MLP neurons of a small language model. Each row is named by its layer, matrix (gate and up: input weights) and neuron, and shows model dimensions 0-191. Each number is 500 + 50 x the weight over its row's rms, rounded and kept within 0 to 999. Numbers have three digits each. A neuron's up and down rows have the sign that makes its largest values positive.
Before each neuron's rows, "fires after" lists the tokens most often just before its 100 highest values on Wikipedia text that the model never trained on.

fires after: ".", ",", " and", " where"
L2.gate74:539526494452492515456586534592498444452529560518551581486545515451551387546537515549507583468411511531559491498482498547557420478571622598540505466493570463466459396504520462506485438527498463478588459460606568457508557445468572389603530486467498502566559543476509576462565467552521548448504515458548497511570525536438484552485390565494535492522502513493534448482516509506529567425495553583519534516571515551412547439509516508506566508440566525429562471493460545463532556532516522540496421563562523463409486463451433552516412426418400450476537535433478486537578573422550498494
L2.up74:458484401452478488425590520522523491513554509478516413465402493525548494528527479543488531494484548529494506598539570613539483481426508502444490485601453422496459446532471567485462449492566505459548515513495589438452607451519549419592467499371446491617587544451510585431409490516502463431437511462557546470571529549517472507522479499531529487420497509504480487525569534510496512428576552519503543393544495479473513544552485577555497423524438533504557410582453515520459501422527549543481568553550574553570555506391400583557479587518498522524444475440447501551492567489529494536

fires after: "-", " (", " \"", " deliver", " ex", "{"
L3.gate437:521476509562545490540542478465440455412530514422477573486508520461626484544595461504466485548501491476532500459421564424588498505571509482468535411411442498436449564584374528466481531556368505524476546535536487441553381449534519467453456518494498407483490486486479591564549405501496549455509536439456506509598462483488500588591480493452515562478518539567459443545488569493544554482537497571494467593450436554502539507420353511514464435486548519446452485535539559528532508520592430418520458481485463529458410538466500557458476418526561553439523463550521492531519582468554504525
L3.up437:449529435507478483557492448493493517462535463433496552505436556560558469385480653506400474549477536516566443453490472465548541472485505504490550418532505478482467516489578466464549445530487496525482465580552409519504470552505568467489419563534534403488377536547512491494538449447555533511546439561435530465507485509520458474399454468468585597576477546419396492538452424485591565470427455418460439491580430457535436516586425563586479533483485523522471488515388548477488486637469475498562558566495512514588565535513522459577505466534462498485536557469496556494473553482588506518

fires after: " t", " l", " do", " a", " s", " D"
L4.gate484:541479477481501455561476450502496468529527548517519552398396380450470527433477568494569466534494545410562516407480448509478451501480479502464430497551495523479541524493504524492563518568483437515431483516445457412526515435497427520451551449491429448501521392471575474470504462513456536522564484503481469464519435437484455585401503428478505430492561571579518544420547486496570628469554533481416414464564536547438500553523475430502401494460532541485450517649461531480508472525521569478549473421353527513520481508535435426461415484522434481532524490486544452574502427557623509517
L4.up484:520502493495489493457539489445524450550418577480486491474508533525413499522569523541583450472570426444359514449395507497520475499560505553497428492583494480515401507534514521584571601616520444561491467504512450528485586479524528583539528448587447548596643477527469507565383446524494533494433508476486461495569499447477566524400504434509463450589408501503459499505554483490494483509522464516406439488484526469512480523445477527479517421544447560476454438484533486547528584560418498609443582404592439511473557479459512520422543535550490553458565511533548510474404488490491528499

fires after: "\n", "-", ",", "|"
L3.gate375:554576498529558451448504445418543440537459501532548624545489452444487398468480539479541514526483478544471490514462483518548412490494514545404537554567491484511484581494417543532461408525456464496522523488579533469575503382480591527426554409507491492534549540496546513461517476409572511487410480523435623484434481437515537421561474479436436386509446472463472534497462570509460588479532528526467528504404369489445560488570506473458430523550448484470472525486434542493426568512483544524543563465480509560584517588474447430509367517437486536406485439492581504500519487490545517454
L3.up375:479496508506563425518549490497503494475518511529451467485457438486480433428487519578441497438442548434502569504464524476555596561547615449490504445538445415511461467525485551525473410534446474535528431479449479489485387521522507476432491521440586481558460482379544563494561521511539565528476565488556439569479466455521481466542508566611516585432458443481545470569404402538542567435566542472450484515405442404554590486519472513445498503535485567495450497560406467465560432521511419537560502424485536533480451550384566517489544522560566528426548489385481491482484555504604517491

fires after: "-", " \"", "0", " (", "1", "Q"
L3.gate301:549512519442485496492450485509517591581468533486506550435516558554514544541557528456459466578514522492503453468520515471520480484564428421490550482508395480406579493621565565534489508538402494487430490479473532415583449504486547607564387606543479515531603462516434476508518542543504463486526575513463507532426515514478455587445519544464446428455509546508507458461495529533598502541486587483465558462464543511527559595534556564430534639639478498530422519411461587406460474464524507466652447544496505514465463458489481517481472502550499507481427493512431512526572468538519467466
L3.up301:562476592476485570487551519563515497466484536411557475410533588565464522473460529512450550527461463460492467432443513518544537483436483512514496562418568479458477476590538569537414596492512499466519454506463470463518450568499526535471455478436520544539451522521492572480462511463536514621496491545503479506521589519439464509566434481481434386510509531556441533492488448592566564504563548551448566475529454469417461557543434554417542602532366608492449506458443537481551390515522414481462461653565526605482484536406522502502414526522570442499544528439493505480473526498519452456

fires after: "\n", " "
L2.gate208:460413531496452404534392538481562517600542524483462481498565512459619493496524438541539461507454474595439530533467422534463509570527514521606468481535445562482490515542411478477530431442443419534552497571556563433532455468538508518524489536385557495571554515477488538425506494503571478561532519453482518530489526495458565461495552405582460492506488467503543501529427518510455528485521540511535487603495543579476601516504538535428534472559534618396503464466567442469520532413442528612510406430492480516442544485440544432450529390505509492462462473535545508493560596461607571465
L2.up208:553516478426470522509422509541507511515509437467497421505509462505593556464539483509566522581423610546447543580453488646498483601464609487622447543574506452369510584518504536462488495455419503479520484514484484467460418426405522462441523530496497488539508450470474435447534532498608513556551444446533513442399446553498577494517532456491491470503550445484496544562488594506458486537465566458548437463452517523574489513541469456429489517420494509395535395472554552433562540544527486538461414533487491511389574560435478488436490514515544449445560480536507522497541572487500445432

fires after: " (", "-", " \"", " "
L3.gate98:540525531527536426537534467527464466495473575496549543498524526500553440562538498559413467517539509528439567529510549492510473536520488529539447522489560419463481575575488628502504552583368489492427450531447492482468582471494532432513558526460502437489471547486502515453468471563501582437480450573399442549505408450538492428562466523439485410407516457462402546576448556613479544460520502558389501549522549546410559423420330516491476452501492608543549556450543469477550551544595517509547438500484519490399512495558515477549493502474484556514444479454517468522534570545463490464
L3.up98:574520419430529409485543414467465502507423518576616605440488472525441482549508536558575448530489419471493506504432525481528406496585453455495415530445478519499509501518566479450479462469480500509517491521559420440580489489592591520517471566483562461484476538460511625439537411500421472428528439463523467503480530562576473417429475372415553539461478547486490446574596576502463473509427488442462545478564603562521528502507459515512482538562461435468418442523509476479540619526520525470383546510433524521484565566497457482532472499565471474523500447552556522561506501452514542434

fires after: "–", " ", "|", "0", "1", "9"
L11.gate425:497564519577527521501461454396540465482501528452560487544442426531528464651499539480520588517498417564571498548461523532485606419557568478506526481487466506506484588503478448499556480534448508440470548494467552507574575481536563537411493552532501636398457465529535485473417468636508548455568533558566477515500459537498569559521526489553590494530543573601527544536519542481520597469469572503572497457586558482446635537513487575503489548506512456487449489544483496542588527484483531534434506517455435492568541498366446494534484515550542451566483480547551479552526511497438509593
L11.up425:439517510549476522528472499559633501466508455544483513589531480516512449515502490479519543457535445457518443550474452499508478426513582489491564498487487433535491542514519534480462443456484538563501460559483437511400610473448509557543524418403407501445539536518516432489488560440493459542544431508429522493564562554502518496459440525492499520489543521487465505569513567556519503555550450507603503462489475607470493439534522541557419490375610526478451384566548493462608564469520439531512537454629461551512468542434439577428465557479438550505604514539467528532391505347497537562

fires after: " (", "-", " \"", ",", " and"
L3.gate243:563507449499463438443549417611500418491417499467536483490464518496512464570498479471446475462550491511529612520466503557502473543533529452583502534491448447566497534567445542563399542530402533565430459566517478480527442510469529532476528478374407462533566503473478464443460477537408579475479545413474528546553423474604533415512520557470466441476496444534380491490512526598543493603480486548492508505459523575482511473481464469448427477516519525492461638478526421590556521530557392486534500495567562495467457488496545397470473434469552461506389484506416493538593523551485553465
L3.up243:483443505533497582477431522547461514556496522554523453517510461417541513457462457495522523410536494553512549500514547514585487602520494553598393421441535402454555451540606493506459473514455549411496455576444514582412550496558516413397541531526474503548527531580435512391428434521405431485572449545562488480534593549568556468472585571581421495525491516444463515536530528525439438484497417477496520524555568567464540545459454488448514481605474514462444528474517523514529556538502578598537504518560549541503527476520569523560427471539535526479454507516538486553554616585493533504

fires after: " Al", " Val", " L", " al"
L4.gate257:415469472445600440440455553486542532451566570497443451558501574542524486568468488463474521546579502484446450576462561528546476523481557514514495425399506510486489549510536548537424560443449466447524544532560477590470536474584526479442435521500487388548530544494561556476545410412419564402537552504514633474583443508507528449496451490517637502508543485569505389443513598461545557484521514611523510456449488434473549479458502618486492520576460575528428501466485545486496430510488485534537401515610497552508533498424513457425545452483493466552470555514525506497487473472440563504
L4.up257:511499448447461501541463450569458535469433526415474508532546501416575449451470464482514548512400558459460543398504564437487520545466497478480542600504547434562491458509533476477484460389449494463554488516595524520525522518455494403474410489465635468557548468498502469462556521552412448528478495542554452421526566496548539599480511496498555509431360533517516519494558551484392455467427517567604439517554511484469488445566485558489500499549519508453528534519602443542445511602578497407546534513453425524514490525465555426479436450440632500493469455464518434443554591500486524465

fires after: "\n"
L3.gate48:405478471504475519507491463415412471495624476406493580506523533424638463444600590479522472482467474531445573589478503446455524521573501494569433485509542528455484471443460496441461499506422511468496475545651539474501422456442563421473445505488528477506493528547472505451453493431518541523479512524504470506442536539531428552510455446484441446487574516504517450527478562530479478540512549431570404421490553510527511493563499524489408478462414564409424587494493514521616543567545533616426456535496532527490444595413559396503449478536447551526463548523533514497502511480580431520
L3.up48:459527502467473527528506508396422523498602452426448549531564593491578504535503567381569447453480460554434532607450522519469517581551536502479544516513553492503560397409443525512440434518472538438488489542560484449499405511447555422515500488475598557551534515516470468511455543470528551573497515513483440474413551489481495520445530463528511463508562560595562379501439557447487450521524482427522419457442538449547469563495491591526489419462455540349422494452514544490606420522546508593504463551553477478495456509439532400542466478530532488435511565536517481556569523452520460514

fires after: " the", " his", " The", "The", " One", " their"
L4.gate282:544556457472543472513485452437521499512461597380584536498519461423508434584600504444465500488498513484421455532430540498484491481544451421531504445444463513452477523488512546502436501468494468516531539481563536500509486486511589522424530429528500434608520491481573405468438608484532536526465528559480480541516615486503598457471496428445531483436539483508557551515605541487595464541553497517487503507492352562402533545467474491441454525530528484502468405528478546413587484567542478515452488558583379592530437447466443455521460522576497565427445453520551422519452519556581514557
L4.up282:553534482476488508554446390518555472476499557461515502464479418469464478411463562514440513498391611524446471501480505490478587501455562459523473472508544540486535468475558454413469548653542519576540504530544392450447533535443547469498572493573471534509450454471463369437525485600553461484572610536483396555487593486537394439524471501414446515473518524548514432557563529539534484524560487502561546492455459439485489412582495473574452489501436532509525428572572522484508559508512542565527492411506432540380499538552463511477490513500431475492478462514424477478540559513612537495

fires after: "\n", " (", " \"", " withd"
L3.gate220:496543482428507415550492406463525537537459471527542501534468515542516475508517449569642543445439550556504557529459494476411475469484472501441438438501456578509380501524492460494404545482465453454551560546524501422382510467519546497558459441551399449532443492506605524452421445553546544479528537542505507623549481458443466505563431488477525507526528593438555467567544526437500489533523524528558386434429409593500497513498515545487435499546392541607449512529536516555455536521382497485445575401468505553471524452505543559457522519538512546503517459452526551525545522393542495526
L3.up220:386453471593524429518614405489518448463479478541447458435486558491535458520518399449494450561506459387430516524511413451533416552508534474467575589562495458466485569485551505563512466650532485493537494451505500525574470473501492458469555488462476440543483523424504494495508547441533462479512463537478567494470542481543633431516514528509451501528511586476491464488485549452481572526563500575503573532361431484500507575518462598502506502488432436536502510571524558507550384527535434490552528510642469412420525524577493593453501429496447527458504502434526516496482431462519566506

fires after: "2", "0", "1", "4", "3", "7"
L3.gate380:543514402471498451515503440481493495449518498456589536555463504490530494573508509476468396528567478454445540463482445570513512510550417426394572525474445559493477451508392484480469500482414493524508530474569515479533444545520517523556457565441492499546621481486556480542622439462493505461486466500441551568571461437499415467485537504329582549533470476506387516484532514445600556578490527459501574397455517511520502497493581521563459535405517475467543526522524498423481476478490458514500505451497523471509451561578441478411463458575434542457432515438458608504556417498529484368
L3.up380:368617570485413535486528522593489473524480509472473462489430514512460459460502440515490526581611510559522503570468588471470503498445557503454486511497520468498486530465469463508504588425538371400564521544465518541448599530473537474499437487458525462513549554620491491477520471562387490602465485493598419449604480615512441521488493491534471469432489567516489578432465504498437497518442601488509479563496484541489550528518496443508516535492475460430556446522518474486412421506519505538548441459511363500455443504529527464444414544482521549482384483403516441489431527509438557525

fires after: "\n", " "
L2.gate85:493516442484418472520511553545494501512528467451513398508511521422579504528466568434482468433445485548475527492494499503450447514406452537413480523592503495450491517432526443514565428490557574494471471543442539502550477431427487514442530414380491512568497601518399528485511545418565532518598484472545410405463535583417489534565525494566438451449476591412514504557569608505440592549493499426519498526532541562514507540589524447462505440434558397390480483426529446479515559515497559502436538542514483494506492598523504436447467522478521514562552572510483426589455498529458445500
L2.up85:517523472430455474552509467554490518485442443479556443464538573397570488531461575490486431498482489625514530486492581528497529423436507621475500484575494588470393484513517444492546456470459576487536439560539537424529610409482546485494492457461544472519504548480451498447468456480595504515531420425517434508470445581498491526575521527474427491486502575393517458471497570525424553538419528400501498487477453533469481576555439471501512411414562508396505493448549427452595590572531529554459458465482457547443536595529513450431518435446529469426498577483516513526432538546497420499

fires after: ",", ".", "5", "3"
L4.gate156:499482445549469393506477437439506457522587519456522475473558507481555479529492522429327442439479517562512562484461564558516434564457501563459498553516457519491385453478503608474411414519472476391499490474556553586486469506468432558511443461505502513520512584504521456397566571504499531442527467488508464475582537507534436537586463588502410506494424526483429383512479508579552486539484511573523540439517511550451635454496446501513424502423492458491555635439504534495473501530591541582452560524480549583492492556540494514469504409495438473482470469425523505506514499460500434490
L4.up156:481499517509604511480561599501469504498424513472471441430517522522524518495479461465485549448445393535470558565472508471618427488462600496467512434607612442512526452513498549477511515493466539407502594492505523585452584504510379551480475454498545567556532539500509531559505479467478541495468452519598517483527569493439531512575476571449513518576490536558564430509475480516490589474528449481431446590520534463458484492528508458509451496475514585525554489516444574496581526476463540554460547413418470612469606528544497542480432504404508443607506474526553616505450429374521483511

fires after: " ", "–", "|", "0", "9", ")"
L10.gate374:552577458477559527516515412529457530441562471463555499544443532467596474490480564559494556491505472506463483555476485588481548512472547662602584463495510538492493508532471412488493477514552460486644473407484542521537474475559475538418582409454473529494496473502544402445410547554494514483578483502534487506471497498612491561501499471509485421511552512499407511450487514409569605506424573543505450487446418536554544555463505546550414465498548565456523533571497468486521492424479509539475547486552620543423497543485498435473472487404521564595470488479447579508563574476453533586
L10.up374:489408480519526492429553496495535505427559536451471493537518479372520469587595500479444527532531489601591511501515520544493483572381578525507588519486428531438461530498453433558520507510559530562518349393467476583554469552524548569467570447514533539447457499427452465462409505446522523483518514542488568516506502503531467439553503491489534490447446491552487401552621510511442539440533530635553377466436483475456535487449584559491442550406498509484544559484480398425542420445485566553497530518560556528467526518452481460459462496524495517515569535578542533512468526465507561532

fires after: " the", " –", " a", " his"
L2.gate291:513480446508551471592526576511535396467534529541527473554445476507503524494606633517512544419474500575493527514409587480521572493504459518531584519489551631554528455493560461560540510447511436483574485529475441471502554458516441588510449344459551501509534485466512415451441575546538464512522487544475540550541535503571519508507497505496464552439515404558440554469551523463555525519552505488509487496467515558403470544403413391593378473475601530452498521517481409421499555500561504447456454480509506512421545447416450437464563527438540521439492511490526430502587471489523471504
L2.up291:505504480520494512534559493532505496566441511490496506499569483561519478524525537425508584500495494571506506562493532529497464513476492481427582598456575567525488382499489512541467462436563514573511543547425484488492477532494384561533428427494538502531492479486545463447553541553476526486481553529496502580517525452504536406567486583555404514453523506565487483492471538492448459543502545522514547612495470523508529463518530413583468435462487607440455422446579498447380523473430410438412516372464450533395555383533482519410690564516508530499521496521543507459522500472540482599

fires after: "S", " s", "P", " t", " c", "E"
L4.gate18:541490480494417402487489478465500544460465513439521532434550499537484554542448526511518555555574554394553660421482473530492462429522507483526582540508509503473552559605453517545460473457528365456431510480469549528385553447484488396434535449515465515519456467473569528490462458496354549522456434535459415498473498479542488567430384418496477384527501472476458512484505568479479612497460499442453496472498526530511550481464468407468493438467594485487415570502543469495504519562492530483528494582480451528437490488475481338536508474462499452500588409472525473508463537487557499451
L4.up18:506533455480414493559523512485408509542480518497448552519554616540520466517484517449482455460549477468580570536427509446490396508480519479445471556483516481575467538478401565561492583539530444563421480460475458550506487461448535465530591516456552345526569518436468409510447408489523566489595538490572515518529550533447430414435457496468474404528506497506523494447431452566479431507511459439497572412498518481579514493484429511371452595552517552475469482505551594460577491464530496550488439529501522503433515485483523562468415442556517429475491481525547548600509403561534531593

fires after: " Al", " All", " al", " Ven", " mid", "An"
L4.gate424:443494532515464502579482578502521426405488581507335466391505557417446488528434428536525513548447447444489508507507465486438531627473531515446474409353612448502509533505451451483501537529486454531502496487510447437495521542570498493414532464496515475528477458505522470478509539446550550514528519448462483516500436472550548545463460557432491562488457530426482433500447537486471580418467532496480543474427509441439537463440475461526528584546530538429405541537522478417612438477438412520523359478484491560521492545458473433502560535482415595496487485385525513429552503467448515502
L4.up424:486468484485491533542491449506503551459471566536498529469486458425455556471457413430514537490488528451438475419482513522555527423439440479438510484441520510431554511482597547528510415574517551340570518479554514544512541440455435452449452447591495433453464508535474554443545464539470350470521480558514530513480511483477563450518528487556567562431480511531531440445530630501488499492435584533567455492498524542529432552489419566446485500458574497492550487492560482555462476410491419559502464572505443529445477481431516550422477563581576468495506608552571512493571510676497537505

fires after: "\n", "|", " |"
L2.gate91:461461507498428518498501547543551509470415562423479446585487595491494525566508577520478542476543463545454563507516512426463504530477494478589468559484528471408433506375499503460482476475495510537526471450489515477504523522527413607502519525432547546497400557553540549458519381459480546476444564437569476466575553491410554523490553478495479565529498489430543481499608512565516518481479453355481537540585540469482410461501511501502481471547568461528554484463370445478576523406439528554573482496534483504551444449517636536465513375463443500539479523599455451503553422486550558556
L2.up91:465438442431476575475495482477523526549476493462553528525509477532460435450572589434553477486457559397436536481503512514491523526484560505539503511454364533473575466568539554448497519417473456515526499501471535579466420518460376474485477509539575366516459538533491635451454460459538503558596524438516531499509471543516590483414514474508468566450584409439449499509461460446407538498512551496448539458589569441539533502405528459468558453504566479486462517625485465388526485461405524475581448471499482511495513472385471515509470585566511512562420524456499463435528535458461445551

fires after: "–", ".", " ", "|", "9", "\n"
L11.gate465:488474396532517518457439507486460498441524588426580459516547487411489452486563445580428558510523412471513605501446498493482523522488544533533616472515463419469475503555467536568537424547426432493533491449465469436497418442436559556510489461547454529415495512554540551523548478504520457550524423498441467471500470445516525462498413540418578444545622396517500452541454489463519522530533481489551367379487491525429524501478488414478441525484530524538465528489459546462538447442555512491420593507534483574435493581373537481438483497510606523523547434533493498542580411566503520456
L11.up465:451455517460552527449568517566511552482490545545485499485475505493592519438491507477562622471528476522496521599479486547550574551545514564533540485500483554612449443578530459493405411575523522569528467528442483518614503486382514505526591526460440584477537542400474503465554517553575452436567557499488516565573490521496518504555469552454509537499494478406510485503425449382496497449568538473483498505570562600468565492587488497552475538459461518577456481445604429492480596428534537443427540380470443509537517510479452535441430562457453434566536549518465494521594458459523508475

fires after: "-", " \"", " (", "\n"
L3.gate494:444519518477472487507553473335500375486514503387469599477563547423550444460556467454497374491530518469530656552460528576477457523507481463506544511502535428509539556594481512510456420538416446473501486531511506458480491471483477460453473507451521515534483461464504493458465517420417606492523469437345428537482475479563578531531467503434472557512603404481516479527552421561521468563505473520535491577450566530496547527554486568506516415499519597476405453498452540496607545482536510472549446547460521459424497586502509464510499419430511539495514457488527551542502575529445519514
L3.up494:547501483453541448536401557465513467461470495497525525459490437316492560426591504478498435527465456410420469510519508428551551553498506396558441514508506553543498481513463492464457447509461508535489558475506472584498560527517410540580527492432552468518486504570536526436488483478464495473497500460502475515519522491595507501509435481452533629500480510605516508521496505474586462496526401569384589486549483546545525525509527565583464555577406630534556542586435469596536457540469547473446505468540472478472492541534489456581545518531607478539371458547484384456536456521490500454

fires after: ".", "\n", " and"
L3.gate79:499486436480442465457578553453442508438569575524473545559493507519542406515556506537408425436441472540536456578535560551528411456516506560542543508488500360453477541500425616541497511453477420449570531437455552507496579444462526505511382513477515464471544472507530593511532468501578530402514429536482456490569510537484509421625515483462510629506479544456472511459564490570555496505575453495528495575554502567505519511561471538586416432443534555545451513463504519561530448505520539567468546535524542535461452539466494499464496388418478465588452501504528500610558439460442433467
L3.up79:517503471538504515590521524604498500574526560566525512585409522547598531512570586571461493515489366464466484565519461552530390484526525425493464490503519509526337454496420513463485422535499446556446459572620510423535531499512475536494505459418469511511606419486545480495527475480552512500515534483510572558546382570469529475539498478466544506491600526461486529492575463468435506385489510558518483482474488570537445511547513503446474598469464468590477482575569499500577486465431478552506518496474625455415406560448428498590436492543473497508495459441499537447468548538479531497

fires after: " |"
L12.gate426:477451540473433421388513486587435428518529593387508455480515577523501682554530427484423532495459588495474557419436517500493533457578460559503357530457457431557470464469549538482541490530514479522520489503486487511560432525509515467473485534479559516479446546562529566478468485522521597467460457555464503455519527459514598537441504570512557419524536395513492446384434521506550498476468530415448492501514541555473385501580563523580489595547522468484541495578427472489496504473437612497559483534545436490508513474543540467391569478552534516528466507477557412486522497489499480518
L12.up426:465509588478515498534472454545408502565553413441413506500559526576512471452440552480571497509500424455561539418439492436512473439524402462540398548478497545499505414525649552422453557475529499505496436537467491510534484440525409473524524492544534476485602571518562545531428486524629535542541522534476505462522541405438520452424474476505487463487528486518470477530537429465446484393527582453510514574434515519589424521455474481518497476492593401440475489540490456455569482529480487503499528625629512477578488579474498441474579443517567494463474559559506505523437532453403463514

fires after: ".", ",", " and", " that"
L7.gate72:537536413458613519538500435473555481518506519532467440537416585506541528471495591541478584458462458411504533549441519507522452517631551542541475488447521514494507367550585535514492464501456408339556496488537444535542557423595442554471504514463540425505555510571566561567475499472434562478439478521535529441509519563457451476533499499491496453469471544488525489479549475549555609484456514502375528422412563544408485533573469507479438428544509521508445437497512480469477509488516473600514516583476518546466472605490493489440422376484548443533476479461495536497503402516451462514
L7.up72:507526463522472572466478529557558454575444475548448528446453571440475505623551513417480417525471485458408537528529510552581432428431568524525521495535543444499510454447475556532518479455522612438535429496490567531408501490495520461507491503467386551497564498519447527431430482509569501399519557531465441514554487546497433495411448489561465493426433513555568424527551537454508507524540452499478399438521521520474519484548532438482560496592486513486542452507531469470634452450546512529373550577437480528495542540470477543435400513502528456639506400538465591529483513521596488470

fires after: "\n", " (", " \"", "-", "=="
L3.gate218:540532525518497533451529454428480549559471469442516488565526522527564502473560477482571555482480477517545505593473468526574404519573466545493413498463509452476390524561496485532580492541491451428525486536509503487465437473531510385428513572536525454520510500482531532392420488443458529455564483485442495653398544475502478473613533468470438428539499496539506432624439492546495542520505452445510456509499560583441476545592389558532481496591468518505524498521394475466507564525471516473521474552411498523493459561520499449510549551529507494368505450518599478568495486372614567552
L3.up218:393512495541516515523532448482510473516463458479546546489525424522537499492522464572464532440402510495525548499532494424589474545487541500536450491579548359562503459560527444591459496534430524480510400528485490477525389461492500511544500588433584531503486414415439519437453526489505481433527591538492491594392522434545463487508492600517490551478435403584493446614512427467544441549517481565506546403524527463546542510519492535444518426541431532482476529596536378422570527521549536567510503497475496458423477569546541475468414537471425495466465479414486503472460539462549611490

fires after: "\n", " \"", " (", "==", "-", "==="
L3.gate111:523484448387544551509500462464504478577559501523542520518458532443494518445538450539433469529513580577510473506545431491459518481529427531490537394534464503449419457499453539564497438521453525438502567487478450502515482462441465560522518548512520553481565449550518610605530528485551379453492496555549554424485543461503486511518506502367596548493468448507517491583453613451480589541446486449586510529452464526416409505491563558566485591527475617527579431516605588488518481554488581634559536506501561500449476522523475479559528431437422558534527498466448518564500538576521481500
L3.up111:478429467432534475459575545538516497430505503429546539497508575510564467482580561537468477498460520481491532524469554362570466523509501429627434502482448451445426465568543535526444547465440394484576439448586439517574471384541490482526578551411454414475536472431475507472477452527588538460437475489435553508512503494532498462542454487497619424490541441452484514528488482528583526450405474570538519545535546548450547531582454476485487448558540531586491596511559504530602447581480458514538483496525555444439514491489581573500413383517540563479467537461522560500446549482487533528

fires after: "\n"
L2.gate59:427566459480492496485506520498513451520581452407526473501539583568605484447574499500499437427538584526411566476528579543470480522457417558486527484484480482600484479496510501466552512472588499470503506553569530499524446554517474490433521533529596585443545504500460615454512484415499535598509502571439469538409590546482484628456440555514542458455574574496560468546543500430509540595522559513553415470531470552534529543499544553496471479462544488403479484473449535466610466496498519482555549526483531435532494544438531378518467500588541612444507496529557466616544573470449477547
L2.up59:516556538478504514631548440488521454455593492437573465490522571579603466533556560529516415434545556535394569455483580471489482528443427564471532477505521440622462386458543575533555549433478498468448458542498532448513434547514499464479412578421554547443531555524483567478542514471491558565455487492475497464454531534488534525459454529503510482492561546535519456531421511405457549596431578541473447494577454544558519536476575578535435480466536522382471478520517521407564479479490487432569438558510498479565557520409497428479469530535547575463490500505568427518542571448535509549

fires after: "-", " (", "D", ".", " \""
L3.gate470:496448497473549538479500566387574491401465485495567585482508421558512480500588458543481473536491478522542571489475442569482548574540411441521612557536498600472454472550490614448482516473408443484548479515551472479570500554545575502587383611471462524468545532501521531444524589430511584481545565550545496600607499484480499445503460573450468535501511474546405438492460503536433562488522546539469531380426423478460594456556460489529403468467492518540476450544525445430503450474506466423484466523441492497502412511472514523501374474535495526459517527449527489551498434521485542460
L3.up470:478488562519487537473457554434518417464490586450539486506481420506515483503466489545541495524481458359598492514526549511434462415510457573585572465533632602593554429551496513406417383439465486486423382440508479488561454463555463451504444490492440497521464503507490504453506492441552567486579538566493513530494557523549484466467541575521496501473551550519440487500486582492586478537504468488459504543603525512453410503508360528483506529533504571481514479434512508472524435495512509474377437481535595415524447566545591499563518404499523519493523508569464481608481503450447447490

fires after: "–", " ", "-"
L12.gate355:448499540421481573544529489401568508441571495478527532511561500542526582603537473594549545552510487454516504479511522367521530481449500534458495379471531583490483499455447501418554568491535428427482558453602487554464542516511528502509535550497556493435465605445563521461523536502498413490536478382525433425437564480521480474492594475476402487505551546536473447607446493504481589415496498459472472488588567478502607526548568435447485498546592473456435449568514571510497487470539553528544436544549497528510513517466573579484463531499435428543499497395551496449516581453438454501
L12.up355:537587515579538497550477325490557545478603532464525575488456492451523550489525482467483448549446466541454472556487466476529535508451465506473530511464542501566520457507480546609451385520566480425461488512451423510464460471505514554551392392479429533524481513444502508498490642517491566536493468459531532562483559475479455497537510591534462454527401486461525440514603527548565525514411455559469486459543562545465544520468520440479492443496475515508567456514503450391542462478561457530538539558479496548423485627560434499491661476476539530415537518437439494481493507469497611434

fires after: "3", "0", "9", "7", "6"
L9.gate89:558454576452511512455536505430485418509416514469547581450480357519454455480539434483465542439522418520526457530414390469611497566517529509450434500420521544402507517513565531503478553526439468513550558500509544519491504581458581563501506560490495489562508588445555560541510565458506495489559481545516480496472476471517575520477538544470599549476521566484433474461446587489539502478472499414430457565423476578484611585511523488466466520413480515474440550509500583473459438515529517482453643620479465536529529500429533464432501487404528455497496432464521458609584449476472484434
L9.up89:525511501501579571451451555583587458575519484469524464612536465501547497435602539453527569532485437455596590427454529546493557485442500502550474482500489454500544546472482609491410552539556508613488541522411460569534506525459386465435508522414483522476501511562497526447462474449390518553492447602490492639518439498532487489549481541488533551531494592519419536586527499553566472514544564546484486393455539491450499543582429528516543489432386470445447503472460526488536410488476453530397472505488444520528496511529382537518524471539514376478536527519511508466468551469538489506